MLP neurons of a small language model. Each row is named by its layer, matrix (up: input weights) and neuron, and shows model dimensions 80-143. Each number is 128 + 32 x the weight over its row's rms, rounded and kept within 0 to 255.
A block is one neuron, or neurons of one layer that tend to fire together. After each block is what it responds to, as a language model described it from the Wikipedia text at the highest values.

L7.up339 [154 118 145 166 125  34 151 127 150 117 129 145 141 125 120 150 125 133  86 119 105 153  87 112 195 152 130 150 115 137 147 173 161 194  96 159 161 129 186 112 139 184 138 165 133 104 150 146 139  83 137  95 156 162 129 104  93 124  89 120 145 124 139 140]
L7.up370 [101 110 166 124 181  93 129  74 177  73 135 116 149 124 143 131 119 137 117  84 160 115 108 152 156 140  95 131 196 118  82 115 162 158  86 137  99 172 136 159 214 144 129 140 148 101 158 174 128 105 160 140 117 166  83  97 156 143 132 156 184  95 151 162]
L7.up480 [151 106 175 162 155 118 153 109 136 107  87 168 171 104 189 122 153  91 136 153 138  96 112 125 167 108 139 102 154 125 100 131 126 152 107 138 170 155 150 148 184 173 140 102 122  31 133 140 103 178 174 143 149 149 115  73  71  78 103 137 146  89 181  89]
L7.up734 [184  58 117 103 188  68 170  94 182  91 131 153 128  57 148 158 127 196 132 109 131 187  86 117 162 123 126 123 147 150 164 131 161 191 115 170 145 127 149 121 169 139 104 150  69 137 126  99 133 137 139 123 114 173 102 116  60 125 149 187  69 117 136 120]
The first "=" of the closing equals-sign run that ends a wiki-style section heading, right after its title, as in ==History==, ===Television===, or = Pelto railway station =.

L16.up105 [164 135 140  82 113 137 185 144 132  86 152 125 139 141  97  96  90 127 139 152  96 208 113  95 169 142 159 153 109 116  83 136 142 118  41 130 136 157 177 176 170  90 133 128  89  99  87 165 182 108 149 133 173  83 162 147 193 129  73  87  89 105 123 171]
Two groups: first fragments of split words such as ent(ries), wa(tts), h(p), em(otions), and pipe separators after numbers in sports tables.

L16.up601 [ 94 124 104 116 159 147 154 144  99 160 180 133 103 131  67 164  57 176 116 124 140 120 116 120 148 134 107 178 108 126 139 152  77 129 119 132  96 136 168 142  99 122 137 122 103  68 149 151 138 111 121 149 118 134 120 147 108 123 159  88  49 165 152 134]
Closing = signs of wiki section headings (== Location ==), and mid-word fragments of split personal names or words, e.g. Li Shan|gfu, Xi Jin|ping, ri|din|g.

L7.up123 [137 112 129 197 107  85 152 148 161  86 157 122 112 154 104 103 130 155 118  89 122 171 104 175 168 136 149 126 100  78 158 122 187 115 134 161 143 170  87 156 153  92  95  97 117 150 137 118 153  96 129 143 125 108  67 129  86 116 152 160 161 155 140 174]
L7.up163 [101 115 120 197 132  60 153 135 116 114 154 142 137 137 100 134 156 132 115 151 155 152 126 145 168 196 127 163  97 155 122  91 162 143 149 124 166 165  95 155 132 131  49 188 132 116 115  92 131 147 125 189 142 148 105 164  70 141 166 157 163 147 110  68]
L7.up272 [102 134 178 162 131  83 145 157  90  97 143 128 127 150 108 107 214 107 134 138 145 139 142 153 139 129  85 130 123 146 121  96 146 146 107 123 141 138 118 159 136  99  71 140 126 138 122 126 141 128 159  91 125 102 156 142  88  69 135 167 191 153  97 137]
L7.up580 [ 91 167  87 116 122 130  90 163 148  56  81 123 142 152 154 166 191 136 115 151 154 117 150 178 143 141 102  61  77 166  90  88 109 132 182 121 121 162 100 170 121 109  66 145 116 112  67 117 163 122  99 184 161  85 113 141 104  74 150 137 162 150 137  96]
Digit tokens after a decimal point or table separator in numeric tables and statistics, e.g. the 2 in 48.2, 0 in −21.0%, 22 in 220.

L10.up86 [187 145 209 193 109 112 160 126 136 107 152 207 116 140 137 170 154 155 125 125 115 220 137 133 145 112 169 156 172 163 102 110 106 179 152 195 100 159 113 161 118 151 131 168 119 117 107 100 103  81  83  86 136 121 107 160  96 114 108  79  82 138 133 134]
L10.up125 [196 133 132 186 174 102 138  83  98 107 205 145 111  98  67 151 161 109 184 149 153 111  76  98 108 108 154 178 132 118 101  70  77 160  85 139 146 142  81 143 109 111 156 174 131 124 154 116 186 126 144 165 116 150  91 136 128 112 133 209 111 138 107 112]
L10.up216 [134 118  92 125 101  80 155 171 182  60 134 129 140 113 104 121 139  95  82 153 138 134 121  78 183 131 170 136 153 138 141 137 150 105  93  98 163 133 127 135 118 142 100  96  80  92 100  99 148 163 123 179 100 170 163 121  83 119 114  96 103 185 123 156]
L10.up290 [120  79 127 150 159 105 164  90  78 134 147 180 111 128  85 156 158 172 139  50 136 129  87  85 173 120  86 135 148 159 136 108 165  90  78 119 130 148 111 154 163 148 167 149 110 119 168 127 191  92  86 153  90 168 159 111  92 127 149  95 192 188 152 128]
L10.up326 [116 105 166 139 186  60 113 101 131 121 142 116 109 113 148 137 171 128 162  74  86 167 154 135 164 135 136 107 183 131 126 143  84 192 143 134 140 120 158 144 166 131 138  87  88 113 133 121 185 147 143 144 118 143 162  94  87 135 110 124 146  98 100 124]
L10.up349 [147 117 155  93 103 129 177  69 116 117 121 124 114 142 144 113 214  91 138 120  99 204 107 142 109 162 125 187 146 172 175 107 143 227 134 120 109 141 181 109 145 184 103 103 195  98 145 111 199  79 151 111  89 132 101 130 156 133 184 153 143 159 154 168]
L10.up430 [ 94 120 134 142 153  70  98 106 133 135 136 187 143 165 129 113 132 109 129  85  75 141  52 142 128 152  84 106 110 146 155  80 196 115  93 130 130 166 133 209 144 145 150  88 134 135 147 118 152  84 119 119 104 140 118 141 117 101 176 123 178 113 100 170]
L10.up462 [118  97 163 158 140  50 181 152 154 122 114 124 141 117  86 147 138 125 132 181 160 217 154 149 134 125 122  62 155 148 136  22 137 129 106 168  75 106 152 140 149 112 103 137 130 126 112 136  88 119 130  89 112 138  50 121  85 107 106 138 130 153 148 110]
L10.up482 [161 183 174 126 169 119 148 110  98  93 110 135 131 114 122 109 109 126 188 132 160 220 109 112 181 132 159  63 149 150 171 132 146 162  67 108 129 124 135 116 133  85  92  99 106 137  71  64 155 146 125 171 120 160 149 139 129 110 155 183  99 196 186 118]
L10.up548 [120 146 121 128 140  90  95  93 160 172 146 106 131 201  90 123 169  92 146  96  55 143  56 142 128 144 154 149 120 113 171 107 154 186  72 176 151 119 126 157 119 147 125 187 106 137 141 142 136 106 173  91 154 156 137 115 166 123 124 141 110 152 114 123]
L10.up553 [141 152 166 156 116  73 151 144 103  85 164  91 139 125  40 129 112  87 115 177 120 164 127 129 140 143 161 175  71  93 133 137  87 104  90 164 138 148 150 150 107 152 128 115  77 131 100 172 220 120 110 141 155 122 136 109 137 136 198 110 130 179  58 113]
L10.up604 [111 133 179 141 153 112 163 120 128 145 128 144 137 122 140 113 169 140  78  94 138 175  86 128 219 133 173 114 118 135 165  64 110 130 170 165 117 129 152 135 117 156 135 140  48  77 131 142 131  88 145 154 137 120 118  40  77 128 116 155 117 148 159 151]
L10.up627 [181 137 151 112 187 125 103 150  78 138 123 156 142 128  47 147 172 123 149 109 128 138 146  95 132 156 139 103 134 121 153 159 178  90  95 147 140 133 160  98 108  77 162 104 118 129  97 108 157 150 130 137 123 182 158  87 110 102 147 121 185 126 137 121]
L10.up660 [ 92 126 128 149 130  74 134 112 113 110 114 124  98  92 148  96 201  76 112 136 101  93 122 138 152 196 179 118  94 150 192 150 118 183 119 129 145 150 146 116  82 131 112 177  91  80 103 128 153 120  92 134 168 174 154  98 101  86 139 150 150 203 129 138]
L10.up710 [120 146 160 201 118  82  69 102  99 139 179 107 135 145 138 100 113 132 180 155 136 182 115 105 143 117 160 161 170 116 115 115 120 127 130  96 153 133  99 127 113 124 125 142  67 122 127 137  77 137 146 177 109 109 139 127 160 105 120 113 122 184  62 147]
L10.up737 [119 108 128 192 185  70 145 116 171 156 154 131 110 129 108 146 155 185 158 115 133 151  29 118 146 153 147 129 149 136  76  98 116 148 110 154 122 125 157 144 162 117 131 161  94 119 145 142 147 129 117 155 189 144 156  53  96  84  80 156 119 112 113 125]
The first "=" of the closing "==" or "===" after a Wikipedia section title, as in "== History ==", "== Death and legacy ==", "===Current members===".

L10.up19 [ 92 119 114 124 134  98 149 152 149 139 149 157 105 117 130 101 114 157  86 131 178 154 107 136 175 134 134  99 149 164 107  92 139 129 124  86 100 160  87 172 168 108  88 168  98 111 126  85 127 173 131 168 132 141 152 155 111 127 159 115 110 179 127 171]
L10.up31 [145 167  97 104 118 114 114 130 163  38  74 147 120 142  92  93 111 114 116 170  88 108 116 114 199 205 152 126  90 115 143 129 103 136  94 105 155 147 127 118 110  71 151 148  86 117 115 145 116 111 154  85 157 136 153 122 114 147 174  61  63 146 118 122]
L10.up43 [126 132 113 199  91 113 113 127 209 108 170 156 155  72  83  99  90 114 147 155 119 103 111 134 128 155 142 113  81  79 122 154 129 114 112 134  89 140 127  84 159 103 128 106  82 103 108 158 142  72 159 225 105 117  92 107 114  94 169 161 123 144 121 159]
L10.up48 [154 155 155 139 112 107 109  47 155 101 144 198 160  84  86  68 155  82 110 139 136 131 132 101 170 210 170 106  88 129 118 103 135 127 105  86 142 125 149 159  79  84 159 105 154 119 133  86 130  95 159 217 164 171 131 106 168  82 169  97 127 102  92 112]
L10.up80 [ 83 162  97 153 117 111  95  83 160 134  91 128 148 124 114  55  88 106 117 137  99 174 131  91 126 156 137 177 118 116 146  97 139  99 138  71 163 140 115 156 201 145 164 122  99 128 160 104 104 108 127 107  97 135 154  96 124 105 189 137 100 135  92 125]
L10.up90 [192 179 102 194 125  86 108  88  99 135 132 164 136 124 103  67 157 141 151 123 127  99 169 128 155 165  92 191 113 149 167 121 154 124 123 136 133 130 155 115 156  74 166  82  97 125  94 105 137 113 121 184 209 130 167  80 114 130 184 135 149 152 141 123]
L10.up120 [ 81 140 139 172 151 140 122 131 153 146 239 206 154  71  86 100 123  85  85 141 101 136  91 140 127 124 134 112 121 114  72  95 172 116 118 103 147 150 203 152 117 159 113 132 139 151 130 104 100 132 126 105 136  47 166 100 120  76 150 137  49 187  93 137]
L10.up190 [110 125 116 187 154 107 137  76 137 126 180 145 118 142  60  41 195 103 125 107 103 131 121 147 140 141 154  94  72  91 177 108 175 135 118 127 194 137 118 145 148 138 114 105  94 141 122  85 155 170 152 180 159 133 181 150 119 115 205  86 117 175 114 143]
L10.up293 [ 92 154 131 169 156 125 132 131 145 165 129 161 124 182 128  96 151 132  43 137 158  96 120 169 153 131 135 104  83 151  98 129 156 169 138 143 154 131 140 151 147  89 144  68 103 101 109  99 155 147 136 173 122 149 210 164  71 123  96  78 111 131 104 171]
L10.up302 [112 182 151 175 102  98 115 102 171 113 165 144 135 156  95  79 115 143  54 203  91 154 119 115 146 120 172 119  95 104  86 162 174 168 106 168 198 120 118 111 102  69 116  86 104 144  96  85 133 151 131 154 191 107 166 116 100 134 138 133  89 167 113 105]
L10.up459 [102 128 146 148  97 137 131  59 134 150 147 168 106 151 129  75 105 112  70 147 159 155  79 154 123 126 113  74  99  88 131 144 133 140 185 115 146 135 152 107 121 141 165 100 154 148 131  67  97 136 143 167 135 179 142 129  86 107 228 118  77 101 120 170]
L10.up490 [160 141 116 179 148 109 122 165 150 151 202 196 133 161 138 111 116 144 140 111 130 153 135  82 176 183 189 154 114 117 168 114 109 131 118 113 128 143 137 151 114 119 103 120  48 100 101 182 165  94 102 184 199 130 183 114  99  86 113 149 118 130 105 156]
L10.up529 [147 105 148 167 114  80  75 144 157  70 109 171 123 117  94  72 133  75 102 131  79 142 142 127 176 153 150 192  99 155 164 155 120 159 137  84 111 207 138 125 108  83 124 143 164 103 150 113 181 126  83 115 156 143 136 139 106 117 142  93 105 133  94 122]
L10.up667 [102 149  85 152 142  92 144 124 132 119 162 114 116 120 101  76 132  80 135 133 151 131 103 126 162 137 128 132 107 153 104 169 158 129 108 155 163 168 125 127 118 111 101 140 139 116 138 134 149 165 140 187 132 125 109 168  93 127 188 135 165 121 111 129]
L10.up711 [167  94 136 152 133 119 143 126 215 119 153 180  93 153  81 116 118 123 162 125 110 143 158 105 160 139  88  68 157 139 169 104  96 134  46 132 152 137 110 147 107  88 143 160  57  80  98 140 144 117 138 139 175 101  68 117  82 119 202 166  70 166 176  91]
L10.up758 [131 130 158 163 148  88 160  93 119 150 158 112 148 180 124  97 107 120 135 103 154 137 132 102 179 187 125  83 143 101 130 110 143 163 103 135 125 143 120 170 134 111 118 129  80  60 134 103 147 139 133 119 157 108 160 118 120  36 191 154 121 139 161 182]
The word or symbol right after a number or quantity, especially "of" after percentages, plus coordinate marks, units and table separators, e.g. "39% of", "46°31′54″", "5 ft 9".